Part of a small language model's weights.
Size: 9 layers, width 704, MLP 2816 GELU, vocabulary 20632, 68.2M parameters.
Training: a variant of Muon for these matrices, 9705 steps.
MLP neurons of a small language model. Each row is named by its layer, matrix (down: output weights) and neuron, and shows model dimensions 501-628. Each number is 128 + 32 x the weight over its row's rms, rounded and kept within 0 to 255. Numbers have three digits each.
A block is one neuron, or neurons of one layer that tend to fire together. Before each block is what it responds to, as a language model described it from the Wikipedia text at the highest values.

Name and number fragments. Continuation pieces of foreign or multi-token proper names (B-ini, Gome-z, Dou-merc) and blank spaces or digits starting numbers in tables, lists and dates.
L6.down1925:181138132149089131108140060129131075121152087094156136091122166120123121144161092167079118183183186130122129124147174161103161133110094117118086101183078112055147146121214123134060120126208062110148081126141106140126164145168142091131141130169140110154108176178197130156056085104124149153179154171122165114120113170100104109175111128150152104103143138167091128103112124138122192091083

Abstract relational nouns. Abstract nouns or their final word pieces naming a right, duty, quantity or property, usually before "of", e.g. importance, burden, ability, interests, fines.
L6.down2381:088167140198189140123197165081109126117135141120103132153073149074103191088111166140108131135161128071137156134140132136136140121094106113073113139182144108111177079138096098177103171130162095098150129058128143122102115103058143074088114150071145143102131102099158188150073170186194098169204079100161171096160177141138135081139115130127126175129136151136161093096178110091164120106081

Verb end before object. Final token of a transitive verb or verb particle, often after "to", just before its object, e.g. to den-y, to se-ize, monitor, reform-ing, worried about.
L2.down83:055177096156133093094153112116140153170086120152148108122136145101166116124147129113142138123052119101056106109120161133142104023146155147109141107159140158125106140156169121118123134108109120103097147058129152159122109127137128127122118113155167140130164133136125162092123190169123178142153123148141133148139114128095159096132130130164122143110142085098116068111151121096180155128130
L2.down260:106120116144101109140141154133107175167107129168129167169132129171092129112166143110135179096109126114143156056099101119155099112064114103102154192112101125149106152165171094099061152117169138151063115125166192176127150114103143143120156118130142094079099095146133114114150177156135188129107065150099133120061129135103114116071119143113055064161090183122137163073099114115155108094083
L2.down1862:136136077072177174133150121131094161073142108161136153126152172092126132148132153041142057137152171129159165112099116147133107139123080077115145142121120151122117143124112158118148125033133122152133099107178162122073166095112143174110082108103128127134095094184092140099149110103116098150082092167134128096109063103095103115129148168203122096118113132063076137191160149141068130124137
L2.down1936:096093106093090170115111097093105228132132101144188187104145098125103180174114140142123184089102163142120124086110115148188106190111108069136174139180103109185111081111058124134150082119101067120108162096148065085100114113139125115098099173113158101099094084150186192108130094110106191095126112179213087097172158129102107105148128130171139113145098127145086142116168122084132143166118
L2.down2106:108162156175109140104122140102232136165165130148093095176096103117137130156187069134180120121158124115075134155057107078172096122099169110089140147099104121119109129091091072099162157116134139183045132150076088083131130154122190121093108198075101115133111116171157113142149193108159138102082133152140071126121141109145109147124114137154095127195100143103109103110104109100167153077139
L2.down2353:155125193142124182162160111111163125176078113134125135137120072156133138050118138108080103107121177099143140160128125160159124103185172139161136144098133127186139151147163086134066138096199117123142153147102166130105109120170093129135116127097128114158090113146098152105127111189161150116124098150178144144128104177084158095124132131113089138146051163152075148138164128140081094203180
L2.down2399:097159108147133120146108159145128154105153195158129158089209103142096141159076145082106134113115133182137089134113115178117098097121180159138145154163077189081161069136160081144127153170136095088130119116127102164120152087147104081081145155115118084208085163191141054125193151140150142155115148103112151120155116147104098130076197143135082109105044138053126106097143174120098089174113
L2.down2748:163150147143150125124117150097038130144127155122150135152174050143121149106139119115097125082162090110158178126133117138124127163092067076085148148221137106186130066161155084099096121076166124115157098117161165216154077168102145147134155198151125103149119083143103160167177131136138141131094087159143117081158146131111140130117159177139116071136077134103134183133111129076152137201159

Opening quotes and parentheses. Opening quotation marks or parentheses just before a quoted title, quote, nickname or gloss, e.g. says, "Ivan, and Steve Turner (Mudhoney); also line breaks starting new entries.
L6.down2596:090114140162129170141168167175198129122137097117142130110067102162158125096138159150166108177175130088081114123205082148185127063125121191113114143117114111130138047134149137116067087091169137184170141192144126077092123169129149126083120098129158156147177016126206138097116165129103130000150117102132116147129140157138133139189116120107111181113118140151155143123179112079114092073124

Elaboration or list openers. Punctuation or words ending a clause and opening an expansion or list, strongest after counts ("two brothers:", "rebuilt twice:", "140 goals ("), also "such as", "like".
L2.down22:159109109118160118144092089165222114065149174129127073168160130129105098176156090117117152181136124118142114121111159224157137125132131128156169095072148141142132111112130150191156122163145116120134134104171073180107143108133123135093179101136138130184143161141159141124137055117101132112180165096150126152161122127126085113122113122131154110171076129084093181139091140079121128103159
L2.down507:124091128137201154117079083181158170136134105157144103136151110133110134127170108098140218091121083080165108116132088160144105099127117147126132074098109121168103089148122151163192123155170159146135117171100110108115107082154084079128151100106147077166068174155101217109139113066097141149060137130109061133097120097146161105139124166119212088174166160106090086207125170159055131146083
L2.down508:151112166081095099144157138166061107132093110118131139140128096124153160187117087108109152139114128169137089194157168089135155166136125119154164162124160151113059149160156118151106100184167059161125135135109125065095093152145098115116137055118117104192080108112057101076102101133149156115128172118179113098136137138071090092169135176137143219061216145169092148139136155070134118157164
L2.down655:181131208093111064126145101083014098114107106142082113086170171116158089163112171158087202141084092137189131132104117092160109140128159164182117143155111047116186089128139144155144188141103103174186135138133116107095074125129085154087103128155140100133144117131104130079061126120102096148175167141087129108083102159157145140119135156136170168125176177113118083155135207105048148177120
L2.down1124:136115137097153111147106124134063124142177138159066144081121075145142111155139134165129158120149124111146104116160169136097117136143153096090150110135153141158131153120097155101132111111121074154145130172124167116128128103145063128140142104170146178142164159089103149161159113111145189103136144079144084117133132161104126121160100127155140119139152127172128139125130128075113130111173
L2.down1654:136129158073181144108138156113144094112098144164130150107127160166141176163148084153109169190137109158148161108135107186080136123128090072163132178180105147135130163084111071186089146130115175113143164138175124165128138106150108104166072144067110118128131060145049051148173168167077098132114153110141075139109113074094116129093086137088103221065126163082085110128143122116085063155156
L2.down1665:115106137101146115115090115157060114157120081123102120120135125144132118136107119142100129194149095137098100179163124123130145116180112109123092182098143079205082142076165122113155125163157078160139138106115065060151113095090122154111140139117060188089133112138123077101127088172152107153080072142135094147175105095126158104148148168175143146109114165118140162138098150162160088105101
L2.down2070:135098145106092114114127074163081136180138118108134164087151118133104149196162102102120161187153087103105072092168145096094159110172130115118173199179140154095149122094128156150104122104177147146129145124158080121114174117156136131103137105107130132100122141045170119125159103090145160088123105124176166098150116112169149104171158122150139142148168113116113165131100121148161079084107

Mid-word fragments in names. Word-piece tokens inside a longer word, mostly foreign proper names of people, places and clubs, such as Rasti-š-te, Kitt-it-ian, Zapor-iz-hzhia.
L2.down285:115074183178096140144131097120154098083109122164117168080172098111137149147129075168124183097143140128136116109114149123044150105153045071147103156109147131167112144142171103111132102142144135117120133110131081157065098124144138046120069163179134179110198096148084077142123135110101178131110164149146139130132109112150118117105122129111147091146071114076167116056120077128176089116131
L2.down872:140114128157129114156154128082023112078121124132126121118142093127132089052154081139144202113091144086185159148096122103095091158120115095183154106122110152144098133158201159145168181166099151101116104147131129168150075077200120179111137109127171154152177137077074147173111091146152129148086116162106121136124159160145084173107195156103123153198091094151057166098037166188140164086164
L2.down998:137113130135096160091148166120120084097131107088132193132103125148124115106126087121110138161117114090214125124169147193130103157164127132050115098131175182152161117190110131150149176103140160072131164136110100172123111181163112122104120168172135114108123144147042071202106092141207128146080090107141171062114140134186123110157136091164133150182087129077113107124128147116154129062097
L2.down1522:149084158103148139101092152131255091127122109166107124102180078148128168105126110142095228113105128141183112132164133115094179160166081091112192147131176135186099038156134110059192078095185059188123078124094160117141121115159154124133160118181118092167111115102153153059116128172133111124127115136175128152148151124113073074153154118094131129208143116102129143082150096069155057140106
L2.down1648:172072143171062113120095096124241153111070151163110133142183137087169172140128130107083160112071148117126105104139117082112171118123176065142169175094089109134137118109126135103136101092163159100145148120091142133075112116136172097053085112122198142180174136089103101028154093158131165118111160189157151074150152185073144102126081116069109167090191150107100139118132115111168130116072
L2.down1894:135121105138148191099066102096121145125133070172116147088135088185205117117075102115129137164111100167100168092113149110060182134120092049130059109160123141100146121143180116086086147155085137105158120149094100160134132093108112164184180136125134107133145140116077073149156093139101156089129091139141168134186135158111145102121182124133147111156103138118082136077107129112091134151103
L2.down1996:097111096149133170108110122131139097118126184181098100124115113124092094136096070165138124136149161088144103118141121138138135088122157173137134192111123159144100097106154129119184119144165095145131142058078127063125078097131173131122147141163147080156089113143141091102093203140137184151108135158050148140179120108109125113115118118137079111110225048159128183145161175172153099187066
L2.down2561:124082144101116171099122096125161166117141090169100110118119162139202102062179074155102152091077139045142104114065123173095130098111081181119132127102121139119128156165090154091109121104162179162156212085133149150115104118180096105137192171095157189102145106155101127126131084152103146150150166153108106099083182173147113134093094093136129169174163142042142117177163158071092099122138

Repeated name completions. Final word-piece of a multi-token proper name, mostly surnames, mentioned again in biographical text, e.g. Mo|ore, Lovel|ock, Carl|son.
L3.down716:106150114144118157061161149086094086117172194099140120140136116115149107062135148093059143147104160085093141110146130169148163127094127193100098151105146144116135185074128136157094119088123133091143189124219115138169110141125220149137166162099116177165126137147088172171140149136161115147077122129118127126108140104145144164122124116214125091141185124138112139150171125142110084077117
L3.down889:157105124197145117072091147139196111151097103142099053116141088141109136098116092146087149152087132130103109065096131130148144166089094121103105140107122179084124090114135114150097127134097186139147114147084202088119177135098096144166123138143160149176176159146119074143121133118104167109085128061128092092150126126162089068108160118164195135102075135119083163156135143105073124126092
L3.down900:131148141161168077089100130111255178126164090153102110102090071100156132115113154094127148132115146124148132118084145100100139096112083189116103099103155136096121184105170160104108090102160130136171079121098133188090148061125176144137136132125124138113112161124165090129162153103143145083180157116151095139082154153071157144117143139084156133120064096059100152145056073181143105130142
L3.down980:109076085111151093147134124130101181153130147143098111120092094114178088093124121132109135140112126107090103067148134111094164159117138106115114145132175124051133108148174171181107145121085097110149149045145126096118111118128152118187110091122108152132101117092112183088129167148179131097106071144136086061160172110149141078201114059086121096112052121142133141161128089051131103107107
L3.down1666:120106179134105041137123161152085137198165102130085131152100106134125110105121157141119117158143186176112123143142168138109080100108139163132117125119139101125092147116165126133091099069153129108157130078152140071096100067137191122173142148092148179129147128166109084135142091156060153157122090162120091103146208149164095111126105059166155139112101082083161168158098064147092089112122
L3.down1749:122094160112145052139138169177038123176126075124155126121109112128151134120149134112133147217144117099069065103119120160153156145149088142113119139130160065135140174126105175114213125089120078112151173100125135117140100100110144120202115157176135148113143139172178127095125100125144164158106138162095118153128226110119127178067133119053137075138074150152126112127234141111125115114145
L3.down1986:137125147130152138160128152167167107122130103112134113127163093112159111105108123096122153108148168136138150123141077098092150106132048135143118145140119134101155174141116122155154136093162104117133125142128122128063116115121133085141124097117156161126135095148132164111175118154100125193122190075117148127123184168162144104144133085078155171109145070068145121094080057149135101052136
L3.down2040:154108100065134094089135136118195091106150157123155064144160050134152091148126143102091154068129122135131092138120101147133128144151120135137160126129166127091157135105117140155121046126161142038080120102124200155050084124133221112129105116137123145134135147164156111114106133173090161138138116120152116167118151188131100092122125104085085120148100083097126157152101108150081100114140

Coordinators and column separators. Coordinating conjunctions such as and, or, but joining parallel words or clauses (small and, free and, owned and), plus pipe separators between table header cells.
L2.down418:084087095105128112103161132143126110176104129107127057092132148168149100096191077135108133151145159154127082140179060173061082164081139151166158082147155134093100134134162171122105094154145097148172127045134115067160148139055096168161132114154101065143128104104139082126148118127146153097113080077205146139138112080075098099181148110165160128140144140186133105097083096147132183088154
L2.down825:162127085148187100139156122090224091121072140094110100101126117161159092130089092119110115150091134111178137113097079075137112135102172142130102102164156087132117128140096078182081143132185082093159135135115142161140132120124135136110086186159126145149170132155134121158148121141111088101152083100145140184138096088106138115089116161081096137102110175100121127130147128103094153168168
L2.down845:123102119133144111102081155079056077132148106170151149141099202113122157150139075152111154186122149138191128153134161163099109120100098125188140153179111093119124136141195120102117147142086103095100136103078111153126144120153134128098168146131074178088108078094117140091149104115123110175178135105086144130140144099141128188144194110125168118103127121119146148124149145058141122178142
L2.down1240:174117097079113064100110165106084178178101128200133125186200132121138123131102082099169120143071138172161166127171135127085170174096095138123134137154124084112150130153093077149141153175158156198148079134107093155096120080131124093138144136110104087170189066114108123120137141166185115145139133079125137141124143147159159144136145067102130130113115137109157098106126134110148103165131
L2.down1524:093152155097135123095105122119137153118137130161082121156068096125059145128208078101125124117116146161156148062094131129156133147083122124193071111147148079150139107091158066105137118088164112128183065117124117151153142091178046160197127152171112116050104228097144148188132199103121129162181087145120093106060142154120107150160194087110138093160117041111144068153186114124119078115107
L2.down1908:150125163105103086114086118088115146152152156173157094162179115058169151150127134162103141172096134137139103124170121114116124136127119177134155168100162157159102165173104157096182124115126146147199147102096140164088154148138144151124133118164173130094148125150109150132119129141202124109119108105090114101134119115092149111159106118140091128094161090137089072121113091154113166110114
L2.down2433:096141127157109111113150071105052174184172134099084127122096073178109082087106152108108108095214094158127145128104149120109156109162172136100152106107168148078112128132064105143172077085143137098104083101172143076121161099115138172081120130090126145181155142156128167083098117103083142113080141121151156160110102074110145140098141183154094112156116140111128133090077184117148114164092
L2.down2794:119137154079110031127133120066118155165149124127125113082089160118065094132232148117136167091101153141141164084138111134090125162139103183154125062101097100141170154138081126089199140135075142170150136097116140075093144106181143151120116103148113118137105179082098126123147149127127104123146153114184123066086180160132119097122161111106190129148137134166112062200111161128148076154160

Abstract noun endings. Final pieces of abstract or mass nouns, often suffixes completing a word (sustainability, uncertainty, Employment), plus whole nouns like fear, tension, violence.
L2.down45:119122100055121100126078160094110140087148145128164141146073113117126136147189167137200135130175149152171148071096168145118140153042160153098093144133115083145105152100183114120135150110116110086098185123146082125146090125159165158127111159086138146148110144097118165159122109120147194142127157128232146090092126190119095110163180105072141125079119143118130164109149110136115081120151
L2.down141:120131086129117092095087072160205135145120068150075131156146132138113184158087071175103132156099187183116098112118135150127112079094100126097142093177138139087199142143087156092182146177106117144129122105107150127155094131145113074181162134176173126153058115134121132139138120128117137130123171151072093140145141132107129128122142160124103145079140149117095078133099084172183086150148
L2.down308:069137111144170181113125131118128195112165110135142067091169121117123156130154145091115176120124152142203115158157096155092095122154136082100129146120142091162021139107106066119155173116097095130182204107143132121127152057092190124158096097119163130093111141193123158126113119121117146148115144135170140137147150134113083138115180123182132079119165137095134149100122116137184160066127
L2.down385:105094139070146129086115165139116084124109160143141109135134101111120100161143140134153120084153134142166094139154101126094127107133110101180052101103151123112162089099158125149144072130106086174170156118144122153104173103066188128160134124134158141079060188140137156090109169216153140186156165150220208078140163216107089107121122126136147102088109084174114100198127100136108135090083
L2.down691:198122140104162141123110148109073138204173143124168130170091180176076136126146205134148153099093189120186147142082116097152113124081142124174096134133164093143121084103173167171160088095138083109118115124154118165066153126152090126122095164093178103138121155104183154134127133141110112087149130108120142150128161113126134084187168101153119096139155101060162123100158137127111099130165
L2.down1178:216165150146131087169096123098113131129095105139140148189119138129091081072122138166124062133172171097111136091143116157127123159103129168161096084199107165130124124188102130154147199154083132160113173099197142150088095095145162171147119087144181160137057157149148106150246190100143136142071167114169123115121139128139152121169067107147083104129134107140127092175134121107156140124061
L2.down1547:172173145140115140152115154148104087111130168125180069127165155106164126116142165090201093165175102131159065089181086122107096088120137104121115124138121162119152135163132150130158158172094126157167156179095142115120132105076168095192110123133092156110081153117093118141126143129126110191168156122091162141113161154069137125108134127067211136109136157149146131127158157084138165108111
L2.down2470:078111138128104113147111158111141112072106180127152147167119090163126090120096108107117111113142150088150128133073114068105119080104125131163095090115099138101165091151137159128166110119069102165121108130149103128111249106104143128134172117145112122146074144127131121118124097144145117127082147117093117113156109210145143131098102127103153172104155134146127089104192100134150120114112

Main verb (stem). Main verbs or their first word-piece right after the subject or after infinitive "to", often transitive: re-issue, install, incorpor-ate, called, damaged.
L6.down874:153137171125142186093110150106111111072070141160130113061167098096150117111137048140119106126113115056103139103166125043164150114085112106118160162120087119137131120131155089143102140142116083077176148143182153085179076177141178135134099167143147112138155161126111123165173119117119135136124142126148153146121138111067088146089100160136101124130082119109158100131092087102155085147121

Coordinating separators between items. Semicolons, and sometimes "and", commas or pipes, that join two parallel items or clauses, such as "B.A. 1869; M.A.", "false' and 'defamatory'".
L3.down428:135189101118133133105056124136166118102128156080129125126052169123126081062142089161159129151136141177094145048166067146142124194137156196059083171146153132118111174132164124127131163175165148131152175125176079165128111089136075146101095089127191153079139138149145115076094120137162137120152142072208145164163082151090136095165132126140111135097103083144145114140110083147073134154108
L3.down676:107125122108131141121084127184132160062073104093120106099136090173131141134131131169126163151192153131143094113140157180124187142139101119108120130163126115047099080114105130126110085140070121098133150122106129180118127108073085105114082104127111142196139193134091180107097122147081141146137215174092144123154118171149127095153160174132113100123183107127141216145117138102136110173123
L3.down1715:146099165126173157077117160128128095063180118158148023141154071113112143079104081104150167124096105125156126139101102141087105118190141196112148187123189110098067049113130091156124138135164122114149147130135117121122112087141111120125129109088113128101161154116168074152069182188119127106156148095145121165146142163080149109067140179078107077130109110101097173112112162085133096150072
L3.down1779:099143055081157135154095127156255148212116154146173111087096100039138138141099117090157109112114175102107098141140104153124087121162119173176146043100188049133158200191170130149092174077111127112143125145136121102067122112145163115142153163158112149113123138091124129165140099149137148117116139129115173101098171158147142086141167128056149124142087127091107185149122137113153064135166
L3.down1813:130154127131109112175056137110080132096147097098163081100154085190169150087076123138120133101131155114131133083156094135070097098106140113149065187115160134154120119113107060179114134149098111137159158174024161188112149159052124198067110139115194123123079129110166197137126116098093142154136097150077134112099135133128132113119121127186136121109143120131136167175146075150132131176103
L3.down2087:160147169086171127127095163124115145077173119131118131160130157150097155151111075148123160139159124089143154123159124106169203050144117136145113140116158166089134122162133129148147098104159156113187124125120055154197185144132131251085099138161122136141088152204145120090137154167084078117107171146127180103097134136091152143161113122071110160145103107136105104121130137103129136120196
L3.down2181:075151132188102131100112036150082180116107133107116197107136145126121153160150129118164173113137108114130137102185151125194166139164067107096148127114118118152140096126076113085141149153125131088082136144176111110120143167134055142140077179143149148131159165101148137071108156124104100101152097094036141116096143128127159161134151166118145134071198092174086107112119122131091105125185
L3.down2210:142111170155126122145163160140151089114172109109121103056111117072101144128080132165124185130140094130108192076120096126147180177107136074140120073127149144068129112183128111096138165130121120090137117107158132134144104106144119124148101156165159111149140141100133082184112125093138106150186153140142171146138082162093179121124102103159120099137137169124078114121141107088123086158131

Clause boundary after noun phrases. Fires on the token that ends a long noun phrase and opens a follow-on clause, mostly relative which or that, and commas, e.g. band,' which', frame' that', ladder','.
L6.down1745:115106154120135089135104069127255126084153076139131157078113113115097141184129120074159132171080120095128108118107109130073134136101163161117155125134139161159114117124082124121145171197151181087082169108140109157150089058141095176142180113117099115104174153124104111129082115086142150161120140171102103153082157147124149050116118087152169174084159204165092096129106123124116144067123

Abstract noun endings. Final pieces of abstract or collective nouns, usually after "the" and before "of", e.g. revenues, obligation, dispersion, details, records.
L3.down8:151113109112164144080105128089076135150131098148159120160110095123158175091101123174144192154169095164071096174103158105131091102137127111139116165196141116141116051164118156164186135161140099082157208127104071091082135125133112083187147111151084138208155141116141146153107109074118115111151126110133165053113128137147122187153153110078134124101143105146110153149060145101174114186087
L3.down108:096144121049123143113121124127111122108110096115104094115154109113092124133124112132130122114167095153167142108124134113116159120097136090113131107126125053125108091204184111099160132160067158195155176160113168139079156094113192120150120136164148137084136124118132144083145132175140120163160140167129101157099115150080067089125083094119139164168100058058108033136134103158160095150132
L3.down800:124102141059080119124169136127065109094144200152170121125157126115099175118158135133111146033078157182123174125164136148137116161094119149170182155133153156126106103085105089141172102165174136187171094072078110166127216068114149179133155117071162146134132124165110166082088131164135175099112143118105156212081100230162145129138222137146168135146121091126120098136122071160091043131125
L3.down811:120073133150090173116116117098244150114169099125145101134116081147142114083125147141170110084154078133141114122120070117140142144145128108087113123170171155099155127104119183126152099077126044092209178151168153084114045144152140122172147129157047109124107105152052109096164201106088138126145180157118159094154158087072106123157180126132127080128124101138089124130081131096107126120107
L3.down978:129163139146141152090137132094127108138125144147059132114073080128086114166123164194139083110189170179165117140140090136168085161118129083140131112108122083186099111144125187105128094166063159137153122129114108124132182125129127168115157073196119080103137122190107131164135102067123101123104130113133197118180171153095138170161172128088177141109149125051112152129157100104131067175117
L3.down1216:130123103103131170139125191106079130107112183158122122201099124243139171149123113153173130138189187122098123126103093115165169089112100178058134171116125095166138168104148122212089086126130185119186150212129116089118164102036126063121118154156159106132111129153120168097117163132130107182123142148099117115151124227087161109171140166095127148134175131092135082133149110091136137143090
L3.down1584:119128117096139066127105233095225087131112175120134085131149185127104147058114145095087123107154129132085158117112150113118147137125141147110160136124122161105146105143125115115123111143141091169136156168152147102137162116106155126147165113089159094126145176176094122105142108132119145173089128052104121140164131152120134112167166115143130172114102176146133124178146150059175067089180
L3.down2423:113125154085111167133115083116039104112146156163082085138120154124195231162097152120158154107140105130147076129053095074120110181090159109140184097125166136171198128097066077188159090113130105110127197132123157184083120075104173132112093153168123151164129133197119176081114138173164143151175103111151123087128151201151104132141127198150116162114125125145130124127167076144149091157166